python train.py --n_layer=8 --d_model=160 --n_head=5 --n_kv_head=5 --head_dim=32 --d_mlp=640 --vocab_size=512 --activation="relu" --norm="layernorm" --norm_place="pre" --norm_eps=1e-05 --positions="learned" --qk_norm=false --attn_scale=0.177 --bias="all" --tie_embeddings=true --parallel_block=false --init="normal" --init_std_qkv=0.0395 --init_std_o=0.00991 --init_std_up=0.0395 --init_std_down=0.00991 --optimizer="muon_variant" --lr=0.00745 --beta1=0.95 --weight_decay=0.0 --lr_head=0.00771 --grad_clip=0.5 --warmup_steps=200 --schedule="cos" --final_lr_fraction=0.0 --batch_tokens=16384 --seq_len=512 --doc_mask=true --train_tokens=112500000 --steps=6867 --dataset="wikipedia_en"
MLP neurons of a small language model. Each row is named by its layer, matrix (up: input weights) and neuron, and shows model dimensions 48-111. Each number is 50 + 12 x the weight over its row's rms, rounded and kept within 0 to 99.
A block is one neuron, or neurons of one layer that tend to fire together. After each block is what it responds to, as a language model described it from the Wikipedia text at the highest values.

L4.up1:54 54 45 48 45 34 38 70 60 54 47 65 61 39 47 25 23 59 51 62 52 38 34 45 46 52 41 51 54 45 37 58 52 45 45 48 52 53 58 43 33 48 68 46 66 75 70 62 45 55 44 71 52 42 54 47 32 40 45 56 58 45 46 83
L4.up12:40 35 57 54 72 58 58 41 60 80 59 63 46 67 60 35 62 45 38 56 65 66 60 55 34 43 35 31 46 51 36 47 70 44 33 58 51 59 23 61 50 44 43 45 36 70 42 37 49 62 49 34 44 57 62 35 72 45 55 49 53 57 35 65
L4.up188:58 47 41 71 26 27 64 35 24 53 44 57 60 55 62 48 60 59 31 53 55 65 42 52 62 76 21 45 55 63 29 53 35 56 46 65 23 50 42 55 46 46 63 64 53 52 66 48 39 40 39 37 39 19 52 40 51 45 53 44 47 60 47 73
L4.up236:50 45 27 36 39 55 54 55 62 35 32 62 26 51 76 32 57 56 37 63 50 60 48 53 52 58 45 43 43 51 34 49 65 53 36 34 58 61 43 74 51 56 33 38 46 70 69 31 51 37 53 59 47 60 65 22 55 57 37 17 50 50 34 44
L4.up320:64 40 43 71 61 42 67 55 51 60 42 54 41 55 15 46 47 50 47 49 49 47 42 40 62 51 46 59 79 58 64 50 60 41 44 48 45 47 60 56 25 42 52 35 28 46 53 60 50 73 47 50 44 61 48 44 40 45 62 48 75 30 57 62
L4.up402:56 55 35 40 53 47 37 59 32 38 65 39 45 48 65 49 50 26 55 42 59 46 45 39 64 39 52 51 65 48 39 56 38 55 34 47 59 54 39 70 44 60 43 49 39 49 71 54 45 57 43 35 48 55 46 64 67 64 45 49 64 46 41 52
L4.up432:56 59 23 54 50 61 76 52 34 36 52 62 61 55 58 33 31 43 38 51 44 63 27 48 62 72 61 50 55 54 45 38 51 39 47 64 40 39 67 44 31 53 37 51 37 61 81 44 48 54 37 41 37 46 53 52 62 43 37 47 65 78 50 56
L4.up620:32 35 47 51 51 37 59 48 48 58 63 52 59 40 34 43 57 32 52 64 48 78 52 47 81 23 43 62 54 39 78 51 48 36 59 59 56 51 54 57 49 50 49 49 44 53 34 53 34 54 44 65 65 44 66 53 60 40 57 43 44 43 37 32
Responds to: Word-piece fragments, "with"

L2.up206:39 36 48 68 36 54 69 44 50 58 30 41 40 51 53 68 45 43 50 71 50 41 52 39 61 54 27 46 67 49 49 41 37 57 49 64 37 28 63 47 50 36 80 66 23 40 62 56 48 52 62 62 56 64 52 50 49 45 59 51 31 53 44 59
Responds to: Verb-stem suffix endings

L4.up66:37 39 46 69 56 45 66 37 54 18 47 48 58 50 43 47 28 34 40 64 65 76 48 66 62 60 54 53 44 44 44 53 82 45 43 32 68 27 20 50 46 51 68 50 60 50 49 46 56 36 53 54 39 40 43 73 64 37 52 45 55 49 37 53
L4.up80:44 49 51 70 64 30 60 60 45 51 31 53 37 35 56 48 51 49 81 50 46 48 45 48 53 29 59 55 65 45 36 43 49 33 54 48 57 46 51 59 56 50 58 46 49 59 53 24 56 46 59 66 48 58 45 45 74 22 59 44 63 39 54 58
L4.up156:54 48 38 57 68 43 45 32 60 68 41 59 64 46 55 50 27 54 61 73 51 65 44 59 31 69 38 62 48 62 21 58 47 44 61 65 62 47 63 29 36 70 59 58 52 77 47 42 50 42 53 57 41 32 39 51 35 47 31 57 54 44 54 45
L4.up192:44 21 50 41 83 55 49 42 70 45 35 39 47 68 41 56 25 46 37 42 52 53 33 56 54 57 73 52 48 56 56 81 46 41 53 31 55 48 48 44 50 34 67 53 64 60 21 55 55 51 50 68 48 36 43 64 58 43 58 48 67 30 34 54
L4.up343:62 53 34 56 59 34 60 51 39 56 57 46 64 54 58 35 54 47 32 49 55 36 59 57 55 41 56 36 55 61 49 57 31 65 47 59 56 67 31 39 63 25 38 53 54 46 70 58 41 34 43 57 61 54 28 42 55 44 29 43 47 42 29 55
L4.up384:57 54 62 51 62 60 62 72 49 54 28 42 43 66 44 63 44 39 35 50 47 74 52 38 39 60 60 50 51 51 64 82 30 41 34 55 61 38 28 10 40 72 42 28 44 63 38 56 57 29 38 64 64 59 63 73 63 47 50 33 50 66 27 46
L4.up472:80 40 46 54 55 65 35 28 84 36 39 59 36 35 71 50 34 56 41 49 33 50 43 60 35 36 41 43 60 28 60 65 53 53 37 59 55 72 53 41 36 35 33 43 54 54 61 35 31 29 77 47 41 65 62 42 46 58 36 58 54 48 41 42
L4.up588:49 51 49 54 60 39 59 61 63 46 46 51 58 41 68 63 39 49 40 55 60 30 35 56 56 22 45 49 61 33 43 47 60 53 49 35 51 39 21 40 32 70 49 75 60 41 52 39 44 48 30 51 46 53 49 55 47 27 33 57 47 42 57 55
Responds to: Determiner after "in"

L3.up75:63 36 62 43 55 75 59 58 77 43 34 57 56 46 42 35 55 57 55 45 54 54 71 48 37 42 48 60 64 28 64 44 64 42 45 37 38 60 24 50 31 49 81 50 31 58 70 56 62 61 54 61 39 38 50 57 63 52 50 49 51 55 55 57
L3.up229:47 41 63 56 51 59 59 60 31 62 31 56 59 57 42 47 51 62 40 59 44 56 69 56 55 43 38 41 38 48 39 50 40 38 52 48 33 49 62 54 73 60 44 53 40 45 35 33 62 28 49 47 40 54 52 60 68 31 58 82 64 73 39 53
L3.up232:48 47 69 43 69 50 56 45 68 52 41 74 73 56 50 41 45 42 62 52 70 59 31 48 65 28 47 52 58 38 57 57 44 57 66 67 43 40 26 70 54 48 51 60 42 59 68 52 49 72 49 58 43 66 66 43 45 32 38 59 64 32 49 44
L3.up301:61 54 54 44 54 23 45 50 54 50 57 63 61 55 47 36 38 53 39 56 51 59 62 30 58 50 55 72 56 72 68 41 50 55 39 58 40 36 43 48 40 66 40 72 38 61 49 30 37 63 62 29 65 34 56 41 56 51 52 42 44 34 44 55
L3.up433:80 55 34 61 51 49 40 62 48 60 48 48 44 40 65 45 44 27 51 39 48 59 49 56 62 40 76 54 56 40 60 50 61 47 61 51 42 49 38 50 44 38 56 70 48 67 35 54 45 58 54 51 35 51 47 41 65 58 53 49 41 44 57 61
L3.up585:45 64 41 46 55 54 55 53 52 67 41 54 55 45 63 38 41 58 48 51 43 43 50 68 40 38 39 47 48 45 56 35 80 44 31 46 38 39 47 25 43 57 41 47 54 45 56 38 50 44 69 45 52 35 33 31 57 54 37 59 89 65 72 66
L3.up607:47 55 58 42 56 65 44 23 44 59 47 32 54 61 44 34 42 59 51 56 69 67 55 61 53 57 50 31 48 57 47 28 57 53 53 55 38 34 33 42 40 55 61 56 36 38 56 55 38 62 51 27 37 38 59 46 67 55 59 70 49 75 37 61
L3.up620:36 57 45 69 65 63 50 90 47 46 49 54 34 57 71 65 45 77 39 45 60 64 35 52 57 58 47 24 52 40 47 52 52 61 52 36 34 47 24 49 54 47 47 41 39 54 52 29 44 46 50 46 40 48 58 43 51 59 60 32 42 44 29 59
Responds to: Split word-initial f/al pieces

L3.up72:47 46 61 54 30 46 47 54 62 55 52 62 31 59 49 42 47 35 51 43 41 54 58 45 53 45 33 56 44 51 67 52 42 38 36 51 52 66 57 57 61 57 58 55 42 54 48 50 68 61 37 30 59 61 62 38 72 58 27 38 40 38 46 22
L3.up212:40 62 46 51 53 61 43 44 63 33 32 43 45 42 59 66 38 43 35 58 64 33 55 47 60 31 34 55 62 60 50 26 42 47 46 53 55 51 37 52 44 60 66 63 29 65 50 44 55 53 43 30 54 35 54 55 72 41 36 46 52 41 74 51
L3.up214:43 54 43 37 63 68 41 47 49 51 69 53 49 62 63 47 45 31 30 56 77 58 59 39 57 18 62 35 52 58 32 47 63 37 47 57 47 42 56 63 43 47 47 29 38 47 41 28 58 53 70 50 23 53 29 52 43 57 28 61 66 56 42 32
L3.up228:45 47 63 48 40 65 44 45 44 39 44 54 65 37 55 53 44 56 65 51 65 50 73 61 30 52 69 75 60 40 60 27 44 44 31 41 26 54 56 42 45 46 44 61 13 54 51 41 61 65 54 42 40 41 54 27 49 64 35 57 52 48 63 49
L3.up264:60 43 45 43 64 70 30 47 31 50 53 76 55 65 68 50 53 51 60 67 37 46 54 28 64 39 22 36 45 48 35 50 53 77 54 64 61 63 55 35 45 46 51 57 30 29 57 68 42 50 44 38 55 49 43 62 52 57 36 47 52 57 74 38
L3.up333:67 44 59 56 56 57 62 36 44 51 47 59 45 51 54 46 45 30 37 44 58 44 31 59 35 42 48 52 64 35 32 47 30 39 64 41 39 57 50 51 19 52 74 44 49 68 48 35 33 43 65 40 44 50 49 35 58 55 44 48 61 51 57 49
L3.up604:33 49 73 60 68 67 44 62 33 24 64 41 58 60 64 51 60 54 42 54 72 54 65 40 52 53 55 52 68 56 18 50 70 59 39 68 54 75 63 46 47 51 67 63 34 53 33 41 66 40 59 38 43 48 32 40 40 40 49 41 18 44 35 55
L3.up612:24 43 37 38 57 47 62 55 29 56 58 65 52 68 55 36 50 49 59 41 63 50 32 37 25 49 54 52 36 43 53 64 59 47 48 50 34 54 60 37 53 59 71 60 49 75 62 40 66 47 40 39 56 36 38 41 71 34 49 33 39 35 51 71
Responds to: Word-piece after split "a"/"in"

L2.up145:32 66 69 41 54 45 47 37 70 21 57 56 26 52 76 42 22 54 49 68 57 69 38 42 42 49 54 32 57 57 47 38 35 51 54 49 46 61 60 22 67 45 41 64 51 63 40 32 52 54 44 51 31 54 57 34 46 46 36 57 42 54 77 74
Responds to: Word-piece after prefix